config.yaml
qk_norm: false
init_std_down: 0.00411
final_lr_fraction: 0.1
steps: 9745
MLP neurons of a small language model. Each row is named by its layer, matrix (gate and up: input weights; down: output weights) and neuron, and shows model dimensions 0-191. Each number is 500 + 50 x the weight over its row's rms, rounded and kept within 0 to 999. Numbers have three digits each. A neuron's up and down rows have the sign that makes its largest values positive.
After each neuron's rows, "fires on" lists the tokens most often at its 100 highest values on Wikipedia text that the model never trained on; "fires after" lists the tokens most often just before its 100 highest values on Wikipedia text that the model never trained on.

L3.gate225:457481431423441423486510407559514553467479415455528480505489496440622444539520533595477510572557484473580486525517587412505475509495439428489504447515524472535522457452482455463508408588517421383465486442487540411534613610508450428410560460500482501526521450531503522535462535570468513482449504527539479527409430441524577501491513499403494458535535510485487527498423491541507544504519552558519537552524416525493453451561565570548535499469533359534508442539583549601587430458614536445546518435448509529504540433517521568482523552460533510443468487484581480440489444462589550496
L3.up225:514530546508430613598521590568537550563563548514572471464533480416475459532465438487477461451427472519540394492476426477529479497470489434486425558421526477513511440532513577517448409464534508502589537535491579542516455559540481516515462495613440478549481497492559613534558514535517522533567471510580481485518430420480510502536525516519434508471551561438437563462452467468543563510468519565535592536588485513478516470527493488512531464459543362473579405550526567509447578451509546526425464536406465570606617561491533548487448495529541411596492479414463428483468479554608466576
L3.down225:435509481434365497528464477504425436510485486467582470449429542486566447503449399613461466494490553520455505443564475467417484560514522457460516468465465603423537491601485499495551495397448414479560507466479481441528564457486500568521439455516587463481454478463566562445503567415499534539547548497509608489405572487458521452528423471480509576507533572546506494492515529469474478498486463505581525529436488631534429492457574444519436496458464450408518474507596539567434498484508549443462587413534578366419513579544479561453565528490454427540561559504596439446410501514461502492
fires on: "a", "ill", "in", ".", "im", "av"
fires after: "a", "c", " K", "g", " C"

L9.gate623:525570407500527527486499464465499522461532428445557513485565571425574520540488472456553440512514428455457505512402482464468498447504537466504475502554471526623453478497463571533491562520460548439419440536535562474562442549561585461465524470579514460562515550533566536526478509566522520502543496528458612494530473547450532451543496524457532547553503455602561520557581522504517416496469550571455461510514414467483475544625558534460461433536494495482526452561628493417475558478573419500536559458482462594560433464515532493386512470501467422575478508477614536519576558506462473552
L9.up623:472579495456377551538490548490484498526488600456478533580444505536454492526463520534563448600545555511497393442524513501443490565520571448528543501533514495466510395476448463576432506531515390512421489482535494521545566592504425535427533491504484480535437551498384494474471405583536551509483414468486550546556454473461524512572567497511495588580513456551563403457476470428463410416542558475460579423477502488445419465564477487529457549518465450492533528518389566489524473562481488473505500456518507526445413545515492471458440572536478458525522483514633449434525524564548537602
L9.down623:436562479427405503499547560504519566577541473586396445447511441497525502477504466558422491511461514564491547565542493486458533530460516503601454451521556454496531525500451547516525476487444536464453563466523523490492518565629397522550509505496523551506445506609411454474451422536477525443496518575524535496530471559452524496503421536516428512438450543516439491572427486526525443511424505456475538431478411539535549505515453489459634555547436522538460578434493535462554516535433588450541574458533575506543472539520486451417400588483465370509565519560505541476466511431430435450
fires on: "f", "re", "id", "a", "ed", "en"
fires after: "v", "if", " the", "n", " f"

L6.gate29:421494540505496580490505477441438576474526473526500490448405498510552564480407450507447483481553495562513572480566439443520487542520506536475530480559475497443461463464445481469510522422488580427493485487480473585432465584408462440576455532561495496598428557468489489443491548482386573529477572440420531550514541514571604549493454559482510462441464451435471456482466519506374525526456464559436404549485445473520551494489474431525516526431551510597458432445518680517465478416524490547468551485471462493517550498434462412465584485421514605555500497459410471453567544393486520509
L6.up29:499481480455496528467420491422421500487402474557479405432497489454551492460567543437454540485577489517461505482648483469551621505548466389513513508543505451490552448511460505461495506465572444567464565504470537475464506472544457535534527471479486521407547532425606538532503589461491568479534474548547501502482498535577505510519537539534574596500593513531515484528579511555430462440498591508509455561595450435460391480493585513404437566600454571535481459590472483469583440528421584513556514586491520444566455558484438556514489528494470455504504499498572565493555492458544545599
L6.down29:477422538560491488452480456564540484507507478504457458558406554586471472485510586503500521551587503499474580503441504457552432593540469442520493509577477510465478470561544486571409530560467439473530497525465479509482484568459489498404502565556471514505469522497438532486543443471496496582442529507515562522511475556518545514517541496442370419549453460468593536448554481587413532466418419473588366524573511519482529572477472458522408470431398492472464508440590492479398458506563543517324614489503487509468458475430564547489552440538532539477431490482425496387455470456552449542
fires on: "al", "ic", "st", "op", "os"
fires after: "ol", "e", "ic", "o", "on", "i"

L11.gate236:606509514554584489547444480547552490480365464502468442422502478546493507442463562455457449524468521533480533549469487490523609561453550556541438507501389549522559504464416529487400502439469540523540456504589481510490553509407553514558571449418546502493518529514459477438454525519440564440434522403522510511554471503450488494465452494481453491437571512448512463533569496503465467499402503504485548453468550404486590476540530505425482522411449603510474511432488475484545485471531444461578560528416576473539600551565386516489440483485442493560527539552559584520521496566495527557
L11.up236:508522596451511553445498470537571441501540430427530578496477424422492474525568472545526541471442450538506475482387443495512480459570446464543517541564469524477396462573529476479472445576544541526546460413484394533513495507501401442539525501462610499535499487494430502441462431419564571462501399424433372472486534536515563535461484539551559513505451452479553491451560486459515443442391419531465492430483437519594477497463437595463491495537453549512444474454455586465401531530478519533471519515517486514450507457582474430448614449498560541535549535530511564530502462500467479507
L11.down236:536449580562461476550493479509551506517494455398520508495461457625489570530429501497491403533515495509472462523576550465539547542441444461496544431431417418493539525512468452547519530478454468526535453456510523497473511550508445540468509570484465478590399522497516534538564520435584462546545572534602478528554558506490430426524484527509504514500493365515544476464469501518509391527485444445507435462459446519482503414500531390513612540505493425424504496421460517558545580613346517497438521356546509437474527529449517468495476576457419539511363491583521526496402614575493553382
fires on: "u", "ce", "t", "s"
fires after: " b", " L", "r", "l", " re", " R"

L3.gate231:463561573520452463558524486460459537504489461460522464386421467407583571576473529537551578401458417462452544463419535511450482475445459559434508453472485517476551540580484551514399450584547502493558500527519487472465480505462475499499502487543447436497461539479556439497438529549467434442562426524510484429549475532458546487510569473571467547562540450507469566481542571544490493423513528535487452422518407519490529550448532577443453375506555503551472543585531454535482532452532559554451488499441455415447567370535516566597492440458492530455517537448499488570479382397476474396
L3.up231:449518441565554460436509441399483594460486536508574488597419604612501482489530475493461368443533544457468494535558540584494569492459487523521489439505492545496573432516476475597470555556518555463516492607487395513551518476473493483545674526548537535449547518466516483494461439444501468598551486537438468539531430448480493436553494473544504432489462487493520442477556437395545521466508512516562449447504493515383524472496540471481515496554444456480578502545466445563498632449470619581536465424563537522543461615479469485467445508511535522571526529474530590456524542548563497570
L3.down231:341493496495500525519410632547481473556565425566446463574470453505477501490422396538501479537477473587518426497512443506482456423454537518490427534483457434488512496543494431516486546517550555525522458406479483533469509543545465407515441480553539467447459511568522508541517444549492488447447387518516478434502414469582563447485507544494554502451489557518511618444448472393550461443421462551561498467504543570574467400524486485425448627483484466463507439458494491538483482562501445465515397576446496516552494528384511580458448519504461563526337486513465507507591476535523565542
fires on: " The", "-", "ation"
fires after: ".", "m", "ic"

L3.gate531:474566464536443490612423531506530524476506455453492455470508511475447421424486518447425527450477507438527462474480432503451505488543462499515463569541600550578454500613493432424478462560484563395513609418563564513517438517531430490457482404518457449582573448523474568483564520516516521488430445584584423430526525490511575511460487603435481444483502488556497463436476546442487496527553486528489533538516444420461553382565486517517546446501518531470404470427450519484511533500532539548476432450390504528565461512532484508473459499538506554556508456447551437586489478450471581416
L3.up531:591465435553467517474382529469608534428477536440434464546525396475484528489497528517408542526488540586458503555489468461561418505584544559535432541451561538421515551510465538474402503498466519455506546548479399539427533461487434536542508449544446539400473457468516518499566433509416544454413519567535441551453465499511546465495500433405557453523547477491516508532432530550575429398450597574501565415548473440538532497505503449430527432516509433528505514576567553543505439417512612441445444526497517573568536476523476554487477489519452465446537452460483537574431542407560459527
L3.down531:509548543461467464552467568513424433452464579371519407473432456405500454534488463511459485557627509610528415497474519517492562524603481519524427631403578465505517505522474524504479376510537444434597457566597505529529546584502498502514524474540451536420499436542459528537524569494532505447523507524452527538473509493509431465535430500467553527540500498446516502503511481603521482461479547524532557501497538575499480474516547389527408467503463460506502565558530395542454488587462427416454599431606453432637513602550478504501482480556465403457488436540498538520371551542532490516
fires on: "e", "el", "a", "il", "le", "ä"
fires after: "g", "c", "s"

L9.gate539:490542507410482604606535555589519492537483510551533521511418549541602479461484401554572520469516548459456500472561466480513550514531515411535470592508493553492570542503426433460501483481526581511515527540466540387462438546477452468489506498460540513509424528447431539480514634545453541516471519402574544454477440451583562551520516470480469524466574461485520479446499505560530507492497459455518559477507472482544508587557423457476526527442521557541427528523360570606489517466561392526489579472430479429542528469562419603523515486437479518462597452400437648478486499470512517479
L9.up539:464505561460526591544460520536463414557527534637433546587472535543423475435537480460415449537519530503493397467527513387528512515443420523466550422558512448412563549409414557550516487454546477513498468489506547476467452447505420473598564528549483525544490493475484486509532537455501454511457514556408514541468449577552485450570512511534543489545553524439577499561496519546447475461443534421393548498564594383444476516499532481466451481550476539459502526405497580479491588468487493547535428493583464480443494560466580502545446566497527556465477528495563515544530487432499531533
L9.down539:532559450584549460471426550543543463497559525488504520513505485484478607626475642462543475628468589451503504579544500566569494427542591549416505495498422504526485530480478526438490541541441517500503532631516549503440513619425577584497562487398528477530499521526561486503589476459495532586500485476548597599536544447472487477441461461502518429460442486560551504524513466516522430537402441572509527439444466549526530463563506468492517531462481569439482516569466508523516455453467460464474520487472428518480606471536498410392477435570439497507530507562364478515470513507413470560
fires on: "al", "an", "and", "u", "ad"
fires after: "r", "on", "e", "ic", "u"

L3.gate455:456475467596436412436487510443537487462534487547487497420534520494588463542454544423469534434454535467439456543538541475395544495428512605517428522453558423457462493511477517501463442537535576493507393601587495489410529489494497379541571492468541436420424487535567460460442552456459486455626507518475447459495543495484522515510536470498546517571497484538494466425512489535483514463552580614466472493591456485425491510531438581582590513486483558544426548525461458419460494515440482482501471588585542519541543614571560530491472511540529513394539448411460556495490489421514444517
L3.up455:499471577586427474505543502470436541530472476474547541429481537502494508514481443478583488424490537346477460450548469533582459532460438478521576523510499479454514499566491589514484608556583516490434513414433477496515537496546592492466501544544537518376534607479463553438443387524532526486557517543519514564479439492493500468553479524507448519455518480523510430422487438401520490512458464493475510425531562486481507517551495502471461422465576510393438489508490420449457543498498429502538593484509483554532571403561471558496585423580613499464553534456495576474452407551563480516
L3.down455:566489524588535454487483491623590502529574483526480429530486574492438503594458556502505472486526492548409518486534551548491521508510493551512483568497464453477532501376561511499436444439485639547580482445495559491469509442569406524522516423524499513567464510421533492437439526458444485517577504462526647465450543389561496595445503511546448539549503508531447460489545484448487573545575490510439504502581473538502461424509582471494528552579506481456436449508440529465492360598616437480469442546474469501513498425472432588498487602492528550508464456581468426595494495458462500541
fires on: "ation"
fires after: "r", "er", "ic", "ul", "m", "i"

L9.gate252:488493411415565455514543506511498461561440425428455519506558546580532463521487488516412543548472433537538486482518407455541528495499573541572575470450510391560429445500502474498526484557511524587548442504568533548552537564399562548527528417538525593479563426529567378437496573499444567492546550420507479520541472506512482577579518495553468426524522554449622537509491537550517539459486499444498351520432448450563512486548491563466460551549496568460462493534515478470589563584525507512570562411451496442516475490564389561526529495441386494557479512565453602500594458488477472522
L9.up252:519478484482488496454551511497530516484452485473487538513483489410512436479496476462489539471449540413527400431518484459525507467471518448530521476518446529563437557517494506481476572424580492419453506456479457501537424450486508496518542537468524550501509547453435547552515548486569534564458482448530395522589533564571589480556563536516416611522454471391485573503446446438573476446463550467432467400543511417595484548483398586538524498564493556522499443480577539517531485492541443533553537546497437502527502525430512499441545407582388501448528536445534553466520476511636535565
L9.down252:466479464461535462383481523575493505496550490442474532466553414555501519540441491492526443485639462462554481451583512518572491590515512585395543489531442485434493587474481439499504529414512510520464537477480515407509494529543468521483578533499522461546564497503508534466523511419461510467481453559508540487458484606463470489522488464502501410549372507575609483528580561407480613440501431507503513458530528483430501430521516457542393469488477514501474556550508368420453466494495471470476550557546580479573491483489585532446451462480543467368532581582482465527481499529528532465
fires on: "v", "ce", "ad", "S", "t", "om"
fires after: "le", " re", " con", " b", "ir", "ter"

L5.gate715:458590520477484441572595475546429429471435482468446479559416491549494567513557548469565607591525399532399536563522519513578474493502487609468461476533496480539467545559482457502435462524471414534515558456383478507491484502422535436441503475374544471592521513488526484552504468446525516524569539499467473474546565499533579380528524614528522527548574515430483550496454482539499545507481495431465403489603499532492560590512533476546485498450519552512522546424472499440440412449433586495616567444454483496499524478547451406498491434460462526502541493429533461536472539459431470460
L5.up715:535596464518445538503472544470619464512553427454526506513514398544481571483576496437539492541514493501458429433539584490425527428552494508485440467546418481441576455506562389465463434472482551425515450546447428463465435549552425581547566521527557427435444450508549513433542505429544462517444399562439524452539556423543566535463538499471547470592565472515540538534484516416445452435570601525458554474559539547588492465531480410468527570550461466497504500498474498526393526467484502449519490474489412532433413486540504504449468353527527517504479440596516493471555438430501416416
L5.down715:533497422508574586444562504513595551538559508539501550467456496522508500451581510611460522573476489465460472549392509462424492395504405447514559513542431410482519488444540502508506452465498652539472464510525581463510547538542425499554525511521473527495506520469463513512441454551495451540477510446433550598575492497525581531529526534493598409450491626603534524466487469521507481523492583542418648504498486477555466468522420486521499519480454456524386461518495524457570577514518438409499404494453531493414470487523483516531500469436556533468483365551497516548529511498396534551
fires on: " o", " O", "ab", "ul", "ing", " I"
fires after: ".", "op", "ot", " of", "ity"